config = dict(
    attn_scale=0.125,
    init='normal',
    init_std_qkv=0.0383,
    optimizer='adam_hyperball',
    weight_decay=0.0,
    seq_len=1024,
)
MLP neurons of a small language model. Each row is named by its layer, matrix (up: input weights; down: output weights) and neuron, and shows model dimensions 96-159. Each number is 200 + 30 x the weight over its row's rms, rounded and kept within 0 to 999.
After each neuron's rows, "fires in" lists the words (lower case) most often at its 100 highest values on Wikipedia text that the model never trained on.

L2.up626,198,238,215,202,233,226,194,202,221,173,212,177,186,222,197,175,192,177,104,205,194,207,228,200,218,234,201,173,188,150,210,193,144,156,225,229,185,169,198,214,174,234,212,196,227,216,189,200,186,226,201,164,209,239,172,231,213,240,234,184,163,206,222,185
L2.down626,204,218,210,228,223,181,271,205,235,231,200,214,228,184,222,204,203,189,207,208,257,283,229,248,214,234,229,164,234,246,232,258,200,206,260,176,210,169,179,214,156,153,203,225,162,190,192,194,208,176,222,154,222,237,174,163,183,187,180,178,204,185,223,226
fires in: "the", "older", "living"

L9.up897,182,244,193,161,168,218,149,194,204,260,193,201,221,246,206,191,218,221,210,235,208,193,219,171,160,223,222,204,173,239,221,200,188,222,176,229,216,163,171,185,171,180,108,171,109,191,177,149,165,193,183,236,240,182,152,202,208,230,159,157,218,248,228,224
L9.down897,199,196,204,200,185,218,205,196,217,193,175,222,210,173,217,156,172,148,263,134,262,187,199,232,209,197,184,212,238,202,215,174,178,133,119,183,231,221,200,137,233,213,215,270,188,203,208,231,204,178,240,194,221,224,192,247,141,274,173,157,219,160,218,179
fires in: "s", "necturus", "the"

L5.up787,187,218,185,225,217,204,183,196,192,222,193,248,165,260,188,205,189,172,220,202,195,188,241,222,229,191,169,197,171,220,201,216,208,215,266,191,220,196,220,141,183,212,195,204,203,232,148,239,231,220,167,185,193,165,140,232,202,181,212,167,235,224,222,244
L5.down787,179,137,199,214,201,202,219,197,254,178,167,229,206,230,217,187,271,196,182,157,214,197,190,204,151,230,181,181,200,180,178,167,236,218,184,241,123,204,129,203,208,208,207,225,227,246,196,195,195,145,195,184,199,212,239,160,218,170,197,214,177,255,193,229
fires in: "with", "would", "will", "by"

L2.up1034,206,168,206,218,248,184,159,188,267,208,224,145,235,246,246,209,187,190,186,180,217,207,224,165,196,225,189,141,194,148,199,253,260,182,205,236,163,198,149,166,192,202,190,255,282,208,176,207,219,153,172,150,179,185,204,202,163,177,239,209,173,238,200,201
L2.down1034,169,217,207,250,185,196,250,206,220,207,196,199,229,220,251,163,217,157,184,185,189,188,179,211,207,216,187,157,197,247,172,182,152,221,212,210,193,236,155,209,222,140,161,177,151,168,236,215,145,189,195,231,173,193,200,212,200,200,226,219,136,152,241,163
fires in: "him", "son", "others", "after", "album"

L2.up405,191,181,199,202,207,143,222,212,180,243,246,230,260,179,188,144,173,194,210,182,243,241,246,185,157,244,199,203,236,190,215,191,201,184,231,223,146,235,179,222,202,186,180,226,179,225,231,221,156,204,243,215,207,164,212,185,184,245,164,204,168,193,198,211
L2.down405,135,230,199,167,214,273,228,200,165,187,185,166,174,155,217,200,174,200,207,164,196,186,166,191,194,200,222,209,197,176,202,194,210,156,190,182,163,179,204,228,179,177,203,274,200,200,245,228,199,178,218,177,183,209,137,223,214,188,188,223,165,196,181,183
fires in: "central", "southern", "center", "route", "city", "west"

L2.up484,134,240,243,146,178,148,163,188,249,202,220,210,219,170,231,207,156,211,188,229,178,224,179,233,228,178,205,144,202,205,248,192,182,111,156,244,151,177,163,175,205,257,180,152,229,194,211,184,235,181,220,169,175,162,177,216,209,204,180,203,181,207,216,195
L2.down484,223,180,198,227,136,252,189,187,230,237,207,177,212,251,180,136,216,220,212,244,157,141,170,223,206,215,199,210,157,203,196,167,220,163,212,156,217,222,198,218,189,205,199,289,205,152,269,212,219,154,244,207,227,217,263,163,246,167,197,182,169,181,134,195
fires in: "as", "with", "no", "produced", "noèmes"

L5.up1006,193,211,168,194,211,182,184,199,230,200,231,226,235,217,225,201,169,210,208,201,236,169,201,210,208,222,188,232,148,184,248,198,181,226,210,190,188,225,179,281,208,176,225,154,192,178,200,231,156,180,235,223,205,170,127,183,195,198,210,186,165,167,202,210
L5.down1006,237,243,173,173,205,191,156,248,202,257,156,236,178,180,208,198,164,166,190,232,208,233,162,239,176,206,245,175,218,208,183,220,194,138,188,203,204,209,196,165,199,198,200,142,210,203,235,190,247,143,192,226,181,191,198,217,198,182,189,185,197,213,237,142
fires in: "the"

L5.up218,189,208,226,229,231,185,276,225,191,205,227,214,227,241,178,243,174,229,211,178,234,265,232,180,162,210,226,213,227,182,212,184,191,232,247,174,192,190,267,173,186,229,168,172,181,220,229,167,171,222,217,172,211,167,199,212,173,206,141,161,166,208,139,190
L5.down218,234,197,204,198,196,234,220,182,231,188,213,251,214,228,213,196,173,240,198,151,192,193,220,208,249,225,232,218,194,185,237,236,192,190,209,212,188,202,225,143,226,180,194,214,177,190,149,184,222,226,187,207,136,167,203,162,220,187,272,235,151,228,222,183
fires in: "for", "young", "few"

L2.up517,180,261,220,157,190,201,216,218,211,163,217,224,276,188,171,185,181,201,163,229,162,191,193,149,224,238,171,171,229,157,216,152,156,204,175,222,185,198,248,206,202,219,207,206,218,170,226,236,150,190,182,249,255,169,188,257,212,203,220,151,180,157,250,229
L2.down517,225,212,196,235,222,205,220,209,260,223,184,206,182,228,162,173,239,150,229,235,190,158,220,281,167,168,205,181,174,142,204,201,133,203,216,222,254,190,163,202,185,218,181,241,237,168,230,227,219,197,202,199,248,195,172,223,202,229,221,201,189,152,208,216
fires in: "the", "its", "website"

L5.up961,191,216,236,224,203,214,147,192,214,213,193,219,242,157,232,158,127,210,214,198,178,193,189,237,183,215,227,177,186,263,259,185,204,216,222,232,153,138,228,213,185,219,160,166,171,169,162,168,230,208,209,201,219,174,237,185,172,194,202,238,174,196,167,206
L5.down961,243,219,163,171,196,217,137,191,219,180,230,177,165,239,162,173,205,165,192,213,257,240,186,228,156,157,210,192,183,221,132,210,226,229,198,207,189,212,185,176,197,233,216,149,184,178,228,217,279,182,208,225,225,197,208,225,153,178,165,256,192,209,193,173
fires in: "some", "to", "not", "his", "any", "its"

L6.up308,173,198,158,194,193,181,188,216,204,214,200,201,209,185,208,231,227,198,161,209,201,201,155,239,182,234,210,232,195,171,203,210,200,228,199,184,167,148,200,203,220,204,199,193,187,189,191,199,181,241,180,187,203,241,256,168,172,177,253,217,182,209,251,190
L6.down308,248,222,225,189,195,216,184,168,147,174,217,190,202,153,194,201,146,218,231,228,189,145,256,214,204,225,185,215,217,202,192,143,171,183,143,196,209,252,164,166,239,170,207,209,210,196,196,227,215,161,224,196,219,217,161,209,215,166,159,255,194,196,181,183
fires in: "the", "to"

L6.up526,190,275,203,162,211,203,203,223,278,163,209,205,237,183,233,248,186,223,195,225,202,225,214,190,181,253,222,225,206,162,213,183,193,250,235,198,178,155,198,201,208,207,185,202,205,124,212,215,206,198,201,197,190,183,188,199,186,228,266,189,227,189,184,208
L6.down526,174,240,231,146,211,202,218,166,211,187,241,199,214,200,210,168,277,244,172,213,210,262,197,196,206,228,142,186,199,216,190,194,193,163,224,212,269,227,206,236,175,182,225,227,187,220,225,196,213,189,247,196,179,167,179,164,208,183,205,182,201,201,196,175
fires in: "which", "who", "next", "that", "until", "last"

L6.up900,195,191,168,209,233,202,158,204,200,229,220,228,211,178,188,233,193,182,218,174,207,228,144,212,171,188,201,196,221,183,233,167,182,219,144,250,133,191,212,210,206,264,214,222,199,185,165,234,233,173,229,255,209,223,180,170,225,126,167,185,212,175,270,233
L6.down900,193,265,258,219,177,233,189,225,204,135,182,238,184,209,200,145,175,184,202,219,220,184,182,210,200,184,191,273,258,210,189,164,185,199,222,175,211,192,184,168,263,247,187,158,193,244,210,208,156,215,158,207,198,197,162,213,186,166,221,167,174,202,193,211
fires in: "the", "a", "at", "to", "touchdown"

L9.up27,180,232,162,187,194,187,188,188,218,207,213,191,213,235,163,242,201,168,237,204,245,192,206,184,195,228,235,212,216,221,222,184,187,166,246,222,195,210,243,211,192,136,133,171,193,133,170,193,170,193,211,255,225,195,202,151,241,215,161,165,206,219,221,220
L9.down27,194,203,184,191,195,199,165,172,216,216,183,212,217,221,221,283,178,217,220,226,141,209,275,224,199,213,233,185,211,170,170,221,184,202,209,181,245,195,170,167,187,248,234,220,221,173,181,168,145,252,180,186,106,223,215,139,211,186,145,184,213,239,226,194
fires in: "the", "replaced", "exist"

L6.up1236,200,196,192,224,186,191,222,214,188,227,171,233,209,208,181,230,193,159,236,193,193,203,212,193,184,200,197,214,189,205,193,216,227,238,269,178,205,186,255,146,207,241,219,166,185,160,195,189,194,214,186,228,233,208,188,161,203,185,225,137,152,167,118,223
L6.down1236,194,229,226,241,192,231,226,210,230,156,140,223,202,197,182,193,209,236,230,204,229,194,162,189,185,231,226,245,209,148,167,235,180,165,232,209,191,192,207,170,162,183,178,222,268,172,186,208,157,175,218,199,202,218,222,222,191,230,183,188,173,148,210,164
fires in: "his", "her", "their", "how", "its"

L2.up1064,222,203,216,239,215,232,193,208,169,185,246,194,250,213,204,224,170,218,226,212,270,186,200,192,238,219,218,192,231,234,204,204,224,257,175,202,220,223,201,156,243,207,186,196,253,192,194,216,182,205,203,198,247,213,202,188,197,176,187,196,211,182,242,229
L2.down1064,278,211,199,152,167,272,176,171,248,198,226,198,217,181,210,206,229,216,209,207,205,191,200,200,196,266,248,224,178,172,220,175,179,214,197,193,185,162,182,198,198,211,244,208,204,200,153,229,216,222,188,169,226,160,203,192,208,163,221,225,202,202,159,199
fires in: "born", "moved", "went", "clade", "michigan", "half"

L2.up16,138,203,177,171,237,210,213,192,218,183,232,223,186,189,207,238,184,213,166,162,223,219,195,217,247,191,187,186,253,195,186,180,221,204,213,203,195,140,233,205,235,161,178,158,160,244,161,154,175,221,260,173,174,174,157,167,252,149,184,211,143,244,232,191
L2.down16,152,172,172,168,164,241,201,190,225,217,191,194,202,260,208,138,224,149,242,198,181,158,201,202,211,180,189,216,193,226,226,217,221,212,266,168,185,196,196,235,214,183,215,249,188,178,180,213,150,185,223,212,247,201,193,233,178,197,175,205,212,203,214,194
fires in: "a"

L9.up101,237,169,178,209,212,234,176,243,229,200,229,191,206,211,193,115,227,198,239,208,217,255,224,194,209,179,229,180,175,292,217,197,228,191,227,256,228,181,194,229,229,186,163,208,175,151,169,206,231,209,207,136,240,169,185,180,194,193,152,194,154,189,184,210
L9.down101,174,231,208,183,214,216,220,157,146,150,219,178,175,192,208,162,235,220,167,214,175,180,182,225,204,189,211,217,274,243,181,188,201,221,147,152,181,183,211,187,167,164,230,235,204,226,264,204,233,184,196,200,203,178,183,198,229,203,182,195,234,228,209,184
fires in: "song", "preceded", "succeeded", "railway", "songs"

L2.up628,178,195,192,165,226,224,163,236,174,204,213,197,205,219,165,232,172,180,165,185,206,194,256,174,173,194,192,205,244,179,209,223,200,197,201,221,168,230,220,206,204,238,184,231,166,209,177,172,143,183,192,137,207,239,261,242,247,201,227,197,202,236,184,224
L2.down628,225,217,202,207,174,203,164,251,165,190,213,273,189,234,194,161,189,180,193,169,203,211,243,175,132,215,195,214,217,162,211,203,210,134,198,186,190,208,204,195,249,209,165,168,153,130,184,181,277,218,231,176,168,186,179,186,200,197,219,187,152,201,236,193
fires in: "party", "politician", "political", "democratic", "opposition"

L2.up738,197,166,170,172,232,181,206,183,219,203,186,217,246,240,166,158,200,213,228,189,210,231,196,230,236,212,192,173,175,208,212,209,228,228,195,179,212,165,182,165,197,168,194,183,234,196,182,163,237,197,187,174,148,204,205,207,169,209,197,231,168,160,202,239
L2.down738,210,209,190,164,157,182,221,182,150,199,186,169,190,180,193,170,194,192,159,139,245,183,150,207,220,161,247,169,231,219,212,181,190,163,229,223,151,205,163,243,243,181,211,203,140,208,180,230,244,165,168,188,223,224,196,185,261,183,178,199,195,215,223,268
fires in: "year", "before", "2006", "during", "subsequently", "after"

L2.up1036,212,231,233,244,252,217,143,179,192,225,232,179,172,131,158,169,169,197,225,207,202,186,248,239,201,267,223,217,243,246,185,248,195,215,177,195,230,200,191,159,196,222,152,211,265,163,182,196,208,239,236,231,186,206,222,194,181,188,208,190,170,206,200,202
L2.down1036,165,219,202,201,202,207,181,221,205,172,199,156,221,114,196,170,237,223,223,167,154,191,186,199,164,251,256,227,181,236,255,189,207,191,199,163,225,152,237,220,190,138,255,246,192,204,217,191,180,260,238,248,206,207,179,210,203,213,240,182,220,178,192,241
fires in: "as", "was", "suzuki", "asia", "asian", "is"

L2.up573,206,192,159,271,207,190,245,206,125,182,222,214,249,180,197,204,157,202,162,162,234,232,203,228,232,212,213,196,219,134,216,196,191,198,189,203,203,182,147,196,192,204,165,184,237,163,190,282,189,214,212,236,225,179,227,183,170,203,199,181,236,252,194,242
L2.down573,227,222,179,205,185,173,276,208,237,167,217,171,151,186,186,205,145,205,240,166,209,168,192,247,242,223,132,230,175,192,264,137,188,231,217,210,188,213,215,201,153,227,200,162,192,245,208,198,206,229,223,231,193,206,195,197,193,220,192,204,228,180,167,240
fires in: "win", "record", "replaced", "captured", "mark"

L2.up289,229,186,213,217,202,278,215,162,172,180,234,190,155,147,214,195,184,222,188,151,211,212,191,196,230,175,188,165,174,212,201,236,191,194,197,225,194,201,184,160,199,213,168,207,208,212,164,216,187,178,152,170,145,242,179,210,178,219,254,196,219,234,245,184
L2.down289,197,266,223,163,193,219,266,190,253,195,193,187,230,187,227,208,215,256,251,168,218,213,233,230,155,141,222,179,205,181,180,207,222,192,211,208,198,230,211,177,189,185,229,160,195,187,220,193,204,226,197,191,236,147,165,188,180,202,215,169,220,179,230,234
fires in: "in", "he", "started"

L2.up148,227,239,202,161,242,175,240,193,242,205,189,216,175,210,211,235,202,215,181,194,233,250,189,244,254,158,205,180,207,128,249,226,188,210,181,206,200,223,211,165,224,233,157,231,237,200,156,201,163,213,154,209,183,244,156,226,190,157,223,172,219,210,223,170
L2.down148,215,191,158,223,173,184,239,235,206,203,149,190,184,186,228,244,222,175,156,210,189,218,181,234,225,175,156,219,232,210,246,148,189,177,173,174,175,234,193,209,182,152,186,179,240,233,225,183,207,170,185,183,178,211,194,245,191,226,161,176,207,279,219,144
fires in: "he", "means"

L9.up873,193,198,197,199,208,197,149,194,176,212,194,258,213,240,166,177,191,210,243,191,228,212,256,185,214,263,239,136,192,188,159,192,248,198,212,279,186,175,182,211,186,226,192,192,197,211,215,210,201,257,175,227,231,178,182,187,235,226,213,196,220,206,245,115
L9.down873,173,182,180,212,230,233,209,213,227,209,233,187,213,173,199,247,167,191,212,212,183,171,181,210,192,222,213,209,172,283,206,218,157,194,203,175,237,250,196,203,233,186,224,197,192,237,177,209,201,196,218,223,198,237,223,201,179,210,197,191,187,190,218,217
fires in: "the", "remained", "in", "it", "during"

L2.up113,189,232,221,178,214,209,237,207,209,193,169,156,247,214,209,109,163,229,211,190,210,155,201,226,219,140,205,203,137,204,192,174,262,139,157,187,193,250,245,211,204,243,154,137,172,205,159,243,218,210,218,181,250,197,182,206,203,232,211,200,203,203,184,187
L2.down113,132,245,192,187,139,226,181,177,204,233,215,216,187,149,226,223,194,223,218,240,244,201,250,180,190,236,212,225,202,189,207,269,239,186,220,228,251,167,257,218,189,185,257,195,229,208,215,210,228,214,187,160,246,233,176,184,158,226,204,215,201,198,160,188
fires in: "her", "median", "headquarters", "living", "norfolk"

L9.up62,182,210,129,142,277,175,214,201,203,186,234,153,208,230,186,232,143,181,181,196,222,166,260,195,164,213,183,177,172,218,224,170,207,165,238,231,186,163,117,228,197,175,220,172,230,180,166,212,219,177,230,192,260,197,189,183,197,182,213,239,206,182,217,208
L9.down62,195,260,194,214,173,184,206,249,262,204,206,210,212,197,190,205,185,200,182,200,198,159,142,197,176,227,129,208,229,224,144,185,197,204,150,181,170,215,201,267,205,213,223,192,189,168,220,217,263,223,199,188,279,201,209,201,228,194,186,243,169,205,186,195
fires in: "the"

L2.up470,228,189,211,181,255,182,236,240,193,164,216,173,156,213,259,221,168,273,212,228,230,167,187,211,214,224,185,226,220,235,252,233,184,236,245,161,213,204,139,271,193,258,227,133,195,195,146,168,223,163,145,210,154,159,209,147,237,214,133,188,250,207,175,239
L2.down470,188,204,188,168,195,197,231,200,226,134,211,169,172,232,245,203,229,220,196,211,251,214,209,180,193,212,182,190,181,247,199,171,173,199,205,177,241,178,154,222,188,221,205,187,174,178,219,186,209,195,186,151,206,219,140,167,238,182,197,188,198,167,237,218
fires in: "2024", "2021", "2018", "2009", "2019", "2023"

L5.up652,219,200,235,185,244,187,190,204,242,229,189,151,205,194,210,176,236,231,161,213,184,222,196,142,200,226,194,150,228,173,207,210,210,234,213,243,171,231,199,188,221,178,219,189,187,214,248,248,210,219,220,254,212,250,202,210,253,183,162,198,193,175,156,241
L5.down652,245,220,202,222,221,130,226,224,156,190,211,150,192,204,206,218,187,193,194,153,214,234,223,169,204,157,221,180,185,217,210,187,221,183,161,169,186,171,214,200,177,186,209,144,196,188,192,189,223,202,146,198,147,215,208,166,196,195,183,176,152,154,194,162
fires in: "for", "after", "as"

L2.up1052,205,254,154,186,210,250,222,198,262,202,224,224,194,200,253,195,177,162,204,184,184,208,239,173,200,263,206,180,171,146,189,203,156,206,236,228,190,207,218,206,202,153,163,225,222,189,209,217,232,176,221,195,181,192,200,159,145,223,173,146,188,173,222,200
L2.down1052,222,195,241,235,204,192,179,144,143,161,168,232,224,203,234,215,202,188,232,211,213,194,180,180,216,180,181,203,219,147,169,240,201,235,152,258,192,215,139,202,223,187,237,152,211,187,209,231,187,204,219,157,232,206,178,183,151,264,212,225,207,215,167,192
fires in: "not", "second", "next", "have", "months", "never"

L2.up451,153,228,200,170,230,236,245,193,215,183,191,172,200,171,163,245,207,182,213,245,196,175,251,141,208,241,204,195,184,139,242,188,228,200,195,234,225,221,188,199,244,265,170,190,213,200,134,168,168,196,179,163,186,204,204,188,173,196,213,258,196,231,190,179
L2.down451,173,202,142,152,235,242,244,246,198,220,266,219,225,195,210,176,197,187,151,211,196,181,211,157,201,170,212,178,223,213,209,176,163,202,206,190,188,178,171,171,205,209,200,219,198,162,196,188,185,159,201,186,198,174,224,152,148,158,196,281,209,231,213,226
fires in: "the", "japanese", "english", "american", "indian"

L8.up337,162,159,176,158,182,215,200,226,207,219,201,194,193,185,237,207,160,245,177,221,175,250,207,225,178,225,181,206,194,204,217,197,223,173,219,236,214,189,198,234,235,170,219,203,185,169,160,269,240,156,212,203,193,209,182,232,239,218,225,194,212,242,221,191
L8.down337,205,227,249,198,196,170,224,239,159,221,166,176,147,215,178,220,191,163,176,209,236,233,189,201,157,204,196,210,219,150,193,239,191,165,197,225,229,199,169,163,224,167,212,178,204,247,178,182,235,228,222,185,214,158,142,198,238,229,204,197,187,165,248,186
fires in: "in", "subcommittee", "adapted"

L2.up1164,180,198,203,170,196,190,146,216,221,212,197,187,207,190,210,147,231,173,187,170,220,206,168,224,234,203,236,180,177,263,206,201,139,183,206,196,170,237,180,210,191,255,183,151,191,210,151,189,162,151,197,170,133,191,242,194,200,214,218,233,187,201,197,215
L2.down1164,217,223,193,227,232,198,232,163,216,198,157,233,181,214,197,202,211,194,203,235,146,185,223,200,141,198,204,207,191,191,192,210,199,229,231,161,229,244,167,140,274,196,197,245,181,201,206,169,171,198,170,277,233,189,209,222,173,185,174,154,237,217,165,167
fires in: "government", "state", "military", "club", "house", "building"

L6.up1192,125,252,144,175,217,219,106,197,273,194,261,200,238,198,187,186,215,224,171,171,190,225,245,192,255,182,230,217,195,251,180,183,158,215,192,224,215,182,202,226,169,170,236,190,156,167,220,207,218,190,153,238,187,173,181,204,160,231,210,179,265,229,174,190
L6.down1192,154,219,180,176,218,205,219,194,254,176,198,186,181,180,259,202,232,164,225,207,204,191,203,182,244,160,167,208,151,250,160,194,245,203,210,222,205,215,241,198,190,151,242,185,177,223,156,227,197,220,212,203,170,210,196,205,208,174,181,166,198,194,224,176
fires in: "before", "until", "after", "which", "the", "what"

L2.up665,214,178,137,234,182,216,180,167,224,240,231,175,227,196,211,222,220,185,135,205,183,159,235,248,203,148,230,168,217,193,251,203,219,247,204,178,208,242,244,171,245,205,169,144,195,208,210,247,252,137,150,211,170,202,245,234,172,174,166,210,164,221,164,229
L2.down665,166,196,210,211,176,169,129,193,162,204,196,190,209,164,189,192,204,252,211,187,226,208,177,165,184,179,168,213,271,187,197,233,190,185,200,174,165,155,187,242,253,199,193,251,174,235,158,187,218,182,232,264,201,223,194,268,212,227,218,169,219,216,189,186
fires in: "as"

L2.up1165,209,207,204,171,254,235,181,227,265,201,232,175,222,156,179,188,171,184,227,221,215,184,195,174,198,172,199,168,202,237,211,177,242,186,213,240,201,230,201,196,208,208,175,210,223,230,170,192,220,208,212,167,171,235,204,215,260,195,185,201,179,229,199,245
L2.down1165,170,251,145,135,193,202,157,168,187,151,156,155,220,212,226,183,163,203,240,224,228,254,185,191,200,190,159,198,201,216,242,186,155,179,156,223,183,202,165,184,207,238,150,200,217,212,168,242,179,200,216,167,180,189,248,212,214,179,210,306,223,212,211,192
fires in: "year", "not", "released", "songs", "song", "known"

L9.up578,173,145,227,234,196,230,173,228,186,193,182,120,174,175,211,185,220,217,204,210,187,198,215,211,220,160,222,218,213,238,238,181,205,166,174,177,188,200,276,205,228,151,198,184,209,224,154,179,181,143,190,264,198,188,181,132,151,158,198,189,186,204,245,220
L9.down578,258,214,213,208,215,184,168,210,185,219,243,179,206,175,194,191,270,226,181,235,175,184,220,231,188,209,161,161,213,176,177,182,240,225,222,235,235,185,211,203,226,195,210,198,152,162,191,254,153,190,222,212,173,210,228,250,240,170,196,201,218,200,165,196
fires in: "have", "has", "had", "record"

L9.up406,227,263,148,123,190,179,141,216,256,230,182,161,188,154,114,220,182,213,179,256,171,209,211,171,192,217,227,190,205,210,258,218,206,182,159,230,199,189,206,217,211,248,185,153,203,194,149,168,188,199,188,196,171,183,194,124,211,232,208,220,148,197,172,212
L9.down406,230,177,219,221,228,192,214,182,168,224,164,217,203,234,204,176,181,176,217,226,151,186,207,162,180,190,165,278,227,185,235,267,172,200,211,194,230,187,172,198,217,188,174,205,170,190,140,217,219,222,195,206,284,177,248,156,166,214,183,173,199,168,195,215
fires in: "the", "their", "top", "its"

L6.up609,202,185,171,173,195,182,172,197,207,182,209,234,157,253,192,218,158,157,224,244,183,270,188,233,179,181,199,181,231,246,234,252,231,164,176,231,212,211,211,188,198,231,184,204,183,173,261,174,159,183,178,215,149,176,208,151,225,147,186,202,214,218,206,210
L6.down609,170,210,188,164,150,242,183,147,213,198,192,177,196,166,221,223,186,187,174,259,245,222,202,211,210,227,225,211,221,255,186,200,182,221,209,174,221,244,191,205,127,203,212,250,223,197,193,193,161,250,212,207,183,185,179,196,169,179,203,157,180,171,161,203
fires in: "was", "a", "as", "became", "also"

L2.up328,214,196,174,255,205,153,180,203,157,221,194,208,203,198,244,185,164,198,169,209,191,174,231,164,195,188,217,211,190,186,203,182,192,203,210,222,181,144,211,160,236,169,141,176,222,233,206,199,218,181,214,190,196,180,184,220,165,180,194,222,193,190,219,208
L2.down328,194,198,166,195,197,208,212,195,224,189,198,175,128,213,192,211,259,210,170,235,197,178,169,216,200,210,179,165,219,185,208,201,241,188,265,210,239,134,198,219,170,216,176,173,193,188,183,192,225,201,219,257,207,214,213,243,234,223,209,223,249,222,220,170
fires in: "with", "between", "by"

L2.up662,209,245,209,134,199,230,252,202,218,209,218,201,189,217,212,187,161,178,175,173,215,187,263,208,163,222,197,132,179,185,202,191,173,230,216,201,195,234,199,229,227,213,188,213,258,245,240,240,197,193,208,206,179,237,193,252,191,159,245,191,221,248,211,148
L2.down662,226,155,258,223,249,170,196,171,209,176,213,216,229,194,237,174,162,142,190,149,226,204,202,208,251,184,206,187,173,214,203,169,183,218,230,175,227,217,200,223,204,230,187,186,213,212,202,245,229,190,192,193,219,145,157,186,208,201,217,258,203,166,192,187
fires in: "he", "world", "states", "first", "country", "british"

L2.up66,193,239,165,185,195,219,252,195,167,172,241,210,192,216,182,160,188,189,182,171,212,239,177,197,225,204,167,176,243,205,201,224,205,221,187,218,157,164,178,241,203,223,226,214,176,205,190,190,185,177,186,207,210,166,160,215,226,172,215,226,182,204,195,186
L2.down66,256,224,213,240,156,178,189,204,252,190,258,222,189,235,219,173,206,194,252,198,202,228,169,203,205,234,206,249,195,250,169,172,230,277,169,202,166,181,258,182,230,212,178,221,169,205,192,218,113,178,216,218,191,137,190,149,267,231,212,223,174,161,129,189
fires in: "a", "career", "at", "football", "footballer", "college"

L2.up401,214,170,106,189,205,205,177,226,209,201,205,256,216,199,186,169,179,163,213,212,207,225,289,199,232,211,259,207,203,214,221,201,205,199,209,239,222,153,201,244,162,202,139,226,197,213,195,208,150,193,159,213,217,170,204,204,149,185,253,201,189,204,167,156
L2.down401,271,216,167,238,159,190,175,179,165,163,173,218,234,190,245,196,168,180,212,231,178,182,226,167,240,193,224,165,166,197,201,217,205,182,233,186,242,229,225,203,189,206,214,201,171,261,174,207,167,250,234,209,163,169,281,154,160,225,189,193,191,225,199,208
fires in: "states", "s", "u", "training", "the", "air"

L2.up465,186,195,192,186,216,218,213,193,227,270,199,199,188,168,211,135,194,139,204,231,193,217,203,186,242,248,198,200,166,221,224,176,184,204,173,189,234,217,223,165,221,154,198,185,236,201,213,156,187,215,150,158,228,216,195,220,177,201,245,229,156,180,157,208
L2.down465,173,172,215,225,177,188,149,177,199,209,173,192,195,245,164,124,197,218,247,192,185,176,147,166,199,187,209,233,195,196,214,174,233,153,140,183,195,217,171,248,241,227,221,229,190,174,224,198,232,177,195,212,185,178,193,190,205,162,168,201,169,177,174,199
fires in: "the", "which", "from"

L9.up507,186,214,214,174,206,220,210,225,183,219,246,212,173,221,157,180,164,174,205,240,201,211,202,220,175,244,181,214,234,213,183,181,222,228,223,263,186,164,207,220,229,211,196,175,208,171,186,213,250,197,165,154,207,154,185,184,203,222,235,200,179,190,244,237
L9.down507,216,208,164,244,164,200,208,205,228,202,220,172,231,186,189,211,183,191,222,187,223,237,160,207,188,141,175,213,168,149,227,180,194,164,159,159,215,188,199,222,171,193,189,252,195,185,218,234,184,199,231,209,170,153,168,204,149,190,181,199,207,205,177,206
fires in: "that", "same", "this", "which", "railway", "area"